{"hidden_size": 384, "num_attention_heads": 6, "num_key_value_heads": 6, "intermediate_size": 2304, "attn_scale": 0.159, "bias": "all", "init": "normal", "init_std_o": 0.0055, "init_std_down": 0.00225, "optimizer": "muon_variant", "lr_mult_o": 1.5, "max_grad_norm": 1.0, "schedule": "wsd", "batch_tokens": 65536, "max_steps": 5732}
MLP neurons of a small language model. Each row is named by its layer, matrix (down: output weights) and neuron, and shows model dimensions 0-127. Each number is 128 + 32 x the weight over its row's rms, rounded and kept within 0 to 255. Numbers have three digits each.
A block is one neuron, or neurons of one layer that tend to fire together. After each block is what it responds to, as a language model described it from the Wikipedia text at the highest values.

L5.down1741:147110173091112170074131098158141142107141116137158119114131099131114105102137045159159095185089147142201095146045135111114093174170147104121144147142106091104152146168109080105182172174117144114127114124095081084128150120122124091138126121225141153157091166061157118082187155084160128161168124145109123116129159089128186110126117100108078045141230155170097166136088134156123125138135
L5.down2199:219146190125132107089175132117125141175132093112138184148090119153130135128123114139067128099079148086143215162045070084131129111187044128125172146124103126117163131154140108139145125131107146106116095130093129130205168145138088143129093116131114084151091147149134074109087092140109150083159079138129041124110107111080177079127164111179057133108140143127136134171081141174158203122142
Responds to: Commas, closing parentheses and semicolons that end a name, gloss or parenthetical, as in "Jagga (Jeeva)," or "Harvey Scales,".

L3.down630:130059144158112149085121093190102181097192099195166115109164141160085128183112143149144095169107092160122166165083121130147109146119172059152171122105101165129181142133139141124136183124123133149122181122105080149137174121100136129168122122084151105117110132131153129156154221140213089101151111136174086117119193104110099098088105128070140074120178117130114128131098120151142179145146
L3.down680:160120122171116121170142184098133124144134103138196088117143055127114110165134107211138119193073112138090108118081115101153094115115135123121186114066138097083167106194163141097222181112112100117117120165123087160171109097178164139150124109079116127122123107109082145155225102165110116182169174114058118111114145135128148099159121133113164122130159191153123167149066112107139083159102
L3.down1766:105169088092108153127126195130136133129183065113112152065180065194115131129118110112106157107053090105099175118114147107188105117089108170156148187134133124160143160154081127074180104097106121122125100154099151151106088112155145071092130127149122185111097085153110129104115093178118194119154121153128135168118125124065111086179098141140084157158147172078129168119162115125167161090123
L3.down2271:135118117122128127121055126134097121171193113214105142126150123106086166078089070094122065139118112161163120125137117071111141147126093119117104162155188116122108153105112046072112059117119156168134167103114130139094082198130118106108178136160133122092130151144108098125103180170123119046167125175161139094106146109136093130130104073097034088078127128159120134108150134166174165118110
Responds to: Commas and closing parentheses that end a list item, date part, or parenthetical inside a longer sequence, e.g. "blue, chocolate", "(2003),", "September 29, 2012".

L3.down472:140116080130141140115042138144168049096123118103125145113122142129181129141115117119156106175124127110201093135057129120056131171126186197144122114135197080157150119083088178183125105134154102090090095136145108169178136125145167047133116180070163164123155096082090099113148124164108087163171066132139111168110090136063136121155105121090086117171181089130139125185098139134134106067116
L3.down496:164133128150074120140102081134118155138137104136147095102123103152135112147185102136137145168142092128073091139136061103093102122165104153154107121082156207110115116117128114137133099121125109113140072182107089226111141112169173063139106152154148121118154113095109201161156124130102107124126070129142121137111109127128161129162132131109091135193135138157174106178156079192127088164131
L3.down899:174140104123129140118151121084179179119151082069055126100181077108075123131203104116122099121156157095106117125115195114142123116103126147079160134104205133090131128109149100117099136107121131103105082189104123108113176142164141087157158109070145100131144146099091161114117107165117149146218157152108095105130081144116094169101184087090101121101112175144080170153107096139081146102075
L3.down1921:187195103154131105095156140143143152129137128121086077134080109142226107163122062119108084147141112109138146165119113185099177115134177089144123185131216146124141063111119095194112132088135177133131111150095098234091133152142146116097108173173145135114125126102094126141102141136128129163181057114101116185105113162087186108154122117101107151150124131081119120209066148134141119090119
Responds to: Final word pieces that complete a verb split into tokens, mostly inflections like ed, s, es, ing, and most strongly the w of drew (drew up, drew level), e.g. work-ed, use-s, ra-ise.

L4.down298:103159129089132086081178082110088124124124146158039083144173096047043121101098130173134128132165104153101153090193159143184062188084129137138050095167088107119150149094158117086196117178153133084125185141127119108178135106073100098091140121165151143139162165184124102171095135159092104099067120088141092113160146137137109110106087108148141132129109109100103101154079104129164134137114
L4.down563:158114090123147099148157130082156100109050082145185122122099178146142219130147101135172150133136095139166130156110160158146196140108079175138169128163118098078201162114106107119181162079147119096143111066101087165132077138102147124186118153143117126163175143117117048144139134094151113111067117123125152090113139143127130105149165088152109121151165148125111146124144166115180147098114
L4.down1246:139176078115166109096183154073153192178160115181176152166145145123146134117130118087073095076157100167135162115132163110145099148188142147152133096127164105134113134124123093097123134128176126096127075053129140210075145145097157112169131128172148085142148171146119161110127112081078151156103159141156126151140128107171088084155101139189136122099121179102126124105147122115115133068129
L4.down1417:118122179155090096058178105078082149099128152123144208163131110105147168134115121119191104132106106113085161148090173123096116115123122178176172139173149148137125089148111141113160163138117103142090073067066075140138136154132071109101098088168174152161139072160155148158135140142095066141126154118090129139081140131180142115120186143113153131163090120098085148166083164129148109096142
L4.down1434:100179092141114103104160128159139110134095102079154153068143111103126156160150164097081114142160134080095104159085112098119102096099108094205167145161159191096128168123129112102135117122079063124147111103074089153156065123133121142154117137145170143177234077084154110158140104131124166149109121076158117126150093092111140138132123145062072131120165164103162093080101185107162135148107
L4.down1552:111109133144146107078132095159113128162090144106193103068125091111113137119140143121133132146149134059112170056077133154160185169135180127125081146174120160037089163164106127186115093121140129118089126109215109097141127139123077096104186150150073100186109126172134144129148136135080114131128114089100113169114129159052149108106129129119180146108172164164108116122150096172147148091101
L4.down1732:126096140148093143166106168089154107074122128082126083122131167075120104133088150127119123115125115176120076164093095105099092093111119153177104119116155117101150114115139149122153102103164155125121125147130113208108112090158127100121129156188129113087121102079162121138138148166122103090174082113122159150128082178103205189134117121141115123125120131143166183149150077151170072154113
L4.down1816:115073098064109177095115118100127138161106135140123099072135115130147111088117125136160103129151122152155119105209134141112150112121116140122145154141090165115146085143071123126149147137097152154056154172151119175093149109128111132121142147166098111084189166113094120130188168033117106179149152164140108091168067131127128082067143175114132110126165122159066152146140134208117123119148
Responds to: Word pieces that continue a word split at an odd point, often after a to or than fragment: to-l-d, to-ge-ther, than-k, Kan-s-as.

L5.down46:099106106124135144126042150200107107147130168158144141157112101092198137136146103067139101127114132123089119123102151158080178108190139130071155152085128114089102115144148109138097143064113123114103129170131201078120126124118165162104137166174134044165113116133145103175090149141190121082090092150107076121066162141129144137075143139143158123161191098117121143122161075126139119163089
L5.down2101:075148132183092089072099094092141094172108143165156181102091059109125145138128107171102143106092198159090096110126207132136137117105124093130112180069126096102124165115160107155112135177081142077091155142131125145161108161104128100139180153109069129217125130070130123069060109130183119118093173106169105098080108153162186091139135175096143125143179095153128133141173161137141086159104
Responds to: Word-piece tokens in the middle of multi-piece proper names, mostly non-English personal names: hyphens as in Al-Dossari, Zia-ul-Haq, Lee Eun-hye, or letters as in Mohsen, Akbari, Hayashi.

L3.down48:084154082149091117136133102174123135207169116125110204172099151117111169085107192072119157148129138097137151132069109113117130141182099111134155084142145110100085127145182132126122169135190144157095167123180158171160146071083118195137155101110131185099123159137122139128175102144093119107112143097130107115186160108174136159101157136133104168105111103118120218096075084096128125128094
L3.down889:223134141137128079145169078131147058122103111106158097136106130130174120123070155109095150165123116113113100134079113132110143178090122128109124162128117103149167136078102137125146108142125101045123143135142156063131130112175079159132135115136133085133073134164119147139158179135119178084132148133086153124113120112124092096113080104169151141133150102158112136113108076131182141127172
L3.down1593:122106098180078116167174151112173107143033123131093082125100124148168111123083186094128080120130092150113106087077131046100152156113099053112097147142115153138147087122140151123157088112211171089154097149155115157109109116178174149139151105123217134124157091176080147129127113128118095180151114120138216064123124132125132135136117122116171088151097131080100142120103104078129136202117
L3.down2019:129136165142061129111130060149134163110187169153172117147099125065069067162139079126143122108079162104081177158159120091151129131118109019213158214158088107163127138148134112124128137131155100122137173121069115101141138076127100142116094104117176122120129104146134127159138118088148073127096072132104134102172131145110170153074170123069170114112162125117133149145185176119120172088150
Responds to: The hyphen after "al"/"Al" in Arabic names (al-Assad, Al-Ghamdi, al-Qassam); more weakly, word-piece continuations (Al-s-o, U-k-raine) and " or"/" and" joining alternatives.

L4.down77:137128139134129202129120146086147146115098120091100167113102105156138151130082098193153099110066084184106134142183132170153125188120128146151094160139115072078141075099145155119197103156167149137140178146150139116117052145113088138188140175146076108157158128155122127160116113142171120143120170169151121092159167195114134151135096115112130066105109097079106173105134121149180134169133
L4.down195:176096150105154156079109137105184180133097179133142155133190135112156094113139155111162173106111096145147117154102152072174115116168114119060165157090160122140139148120166142138154106107063142150157149155182177134115182132176189086151081164087174148036161171106116140132110137121149140042093135095146156103124129160091156121132079124103086086141128137194106065145184130168102098133155
L4.down463:157140124113148131166080146099128122095087080079109153131119108122087101072116140090111097087101101149115084150102160108175088152153074083092078133162089062095188164174125151123128104141112072127125126180108065171135158142166126108175151133069124123159151094083133133154110128157129105164115062121151149106143175152159143205151045144151147107138155123145084145129177140132105102145129
L4.down818:145118131109091102162119102065084073121103081157170131065166150096142141137174071124158102109095118168107134134094197131124137171069164115145169209089097118106161152086117149159151099122129135158089108134097068159169151121171126153138178127194115148138103129165150132128117135171141138082115130145114095132182108114130175168085190121195140102115166136104165149113110128151121071126144
L4.down1305:130106163092154162106142138132170136147143212168119141106084146162099116066157129181127131150140103109139148180044095099104167100101128149138123143097051136129102202166177168071118079129145132164140103096125149131086182084067100175158119088083114140150137162150132130122100138125079122129134076050158131157173141158094043101122147143162105103168124155130133112142152141122135144153082
L4.down1988:141146129129141121116123150148130113151084135119107121113125123085162136154127180090143135133155153122160154130176124126135102153063154125185123160106163118090099131129099094097147141183191140098139095096109105083179191117132151122115115087108154097136093086105133139062154160139148153094166128083145108139130079167093145126126090165201110000134029142145192155076123113117126121160137
L4.down2155:155134152134200135147131168153064108155103103112093184075137117175098103135113079139098122150139135129103097158142117139170088210135117099198157178112124131124166110145099126110137077145116130121133144189091134134178112143142135093100130142178126111127132152165103044116142158138139102107183081136109126118130100130137123117105128136123099020088080130106125107159121140149136189135150
L4.down2219:187036082150221133141099196122137143161108107133170151044106088113129134157133131111095128116069127155142115140161114160153121143130128054147162121093211096082160153142137089083159094169132057091150142112104123152093146190119140167124083114109069133168141118113132081131158085091181103135099114147125155132101152110132164101124093137140124096111197159155159089188095143183113188154100
Responds to: Commas, occasionally semicolons or colons, that close an item in a running list of nouns, e.g. food security, marine affairs, offices, novels; also after appositive noun phrases.

L5.down758:108155135123102137151171200097175117083119088130171115096185108112152130146177115075154108108107091140135155135141096063131117126101076153078129132164130114115126098163132118161118145158115091100124153114085193140126175070146149136125150097175139127106143187089086092164157151135165125139106091116108121101109139118101096126132144157117137078130124069165099132083115116144111129136141
L5.down1474:155120116170076129127120135130129140117148108104092098116148125109123169140118115140088137166057109185143104119061111107061122124142136161117123118164211154092132090096106121129136097171147160179149133173112161111155135146177154097145100168201137115095158130055125124166127143130095135113131070127155134043125123155166166172138108072094095129081090082072135187131206085138128099125134
Responds to: Inflectional endings on verbs (-s, -ing, -ed), mostly third-person present in plot summaries, e.g. remind-s, find-s, caus-ing, obtain-ed.

L4.down184:128125113082085094191164130109129151177104100129121159116166103134158153117184085141185145099073126168065135124123180089174136089079096100075134130174065144081129153080159087130113159150141140142166103110122090087100092154127183090172104118120138137142109170154033125073154175141118147129060099121145139118158132094100140102087133072121115108113154111169171098138140100128168156066146
L4.down258:174165103149124119088146113179108137148124119100114161113160119109151093095154116187133140140145179144167119135169150131138137113146123132108070167084148115153058125113161131143154167123059137094158155167148108126073178131094128112145119190089140095169083114199105095140130148147184097110165115166100169129129151127118154109111111129165149134060168131140084195142126112095133118119093
L4.down268:119140134153103083135143162090148118178137153187180131110180108098113145141149133116082124084079171157107144045210127136120109200114150160186168180129140062180091126055161111062188129148127160186132165137152132123132147067137106111084155111130177138147143064138127136112121095122122128131125123131122144121118098125165116122132117144110147093099118149203159221145188117099078090121141
L4.down432:106117153084051116165139131090124147044139109158119129170150136119110114188053096132124147101115148160126107112173149144177176163197131095165143105123134101157092166092117157093136113163148119056142155131088097144135105119153153126107194118116149137149099153134183142187169086143105100172130103166145096180156081105136125126193151119153123145089082098185133137067080119113148184164154
L4.down552:162138143146101183122168163138124104164105089106105209081137110173069103166185098108148146151135163094114082092116149130171123096170179132118179115147138149089122132203107125074163156104124089150100077139048112104100148146106133169131134149093117096137093179121099122133091160137100126116142115152144122104107148104143109059108062148106138129149174132101093111068103148089105080083135
L4.down591:082137155144124179078125126066176142151128138132166118127116126115089176146090060105136120186061109121099120154093145127091140061091089121116099115101085108142071144155136098180153158184142087197184137115096108114070103130158149115153124141079163136211158146094114136093076112131115169105121083175158135098158130066148159195134155106088148161161104109145140137154146159180138163053154
L4.down1030:158133127153146137078124118106172100098155098131159146075167118153120067199102153111171146147145162121097145136138123121121118093141097124182111118181128074109157144132091101152146133123100155128122091107107081116092152098094119123143158201129140141133137103116134157189167201073145098184069217159110053095152160183171136131129078077146087137198138095160137118164126180116115144102111
L4.down1770:146119107111155109104105163163147133119173108194131082119147096151065119146155116124142114134134205116111100139213143157092074104195134172102116144111137147096153068156129135092155111158158162093084156099117172094124139141169113135127135157084080112133117192103106119123123042166122107094128163167134074040143134080071148072135115091124144142172136125152117135108103137126134123110095
Responds to: The hyphen after the Arabic article al/Al in transliterated names (al-Assad, al-Qassam), plus weaker mid-word fragments and spaces.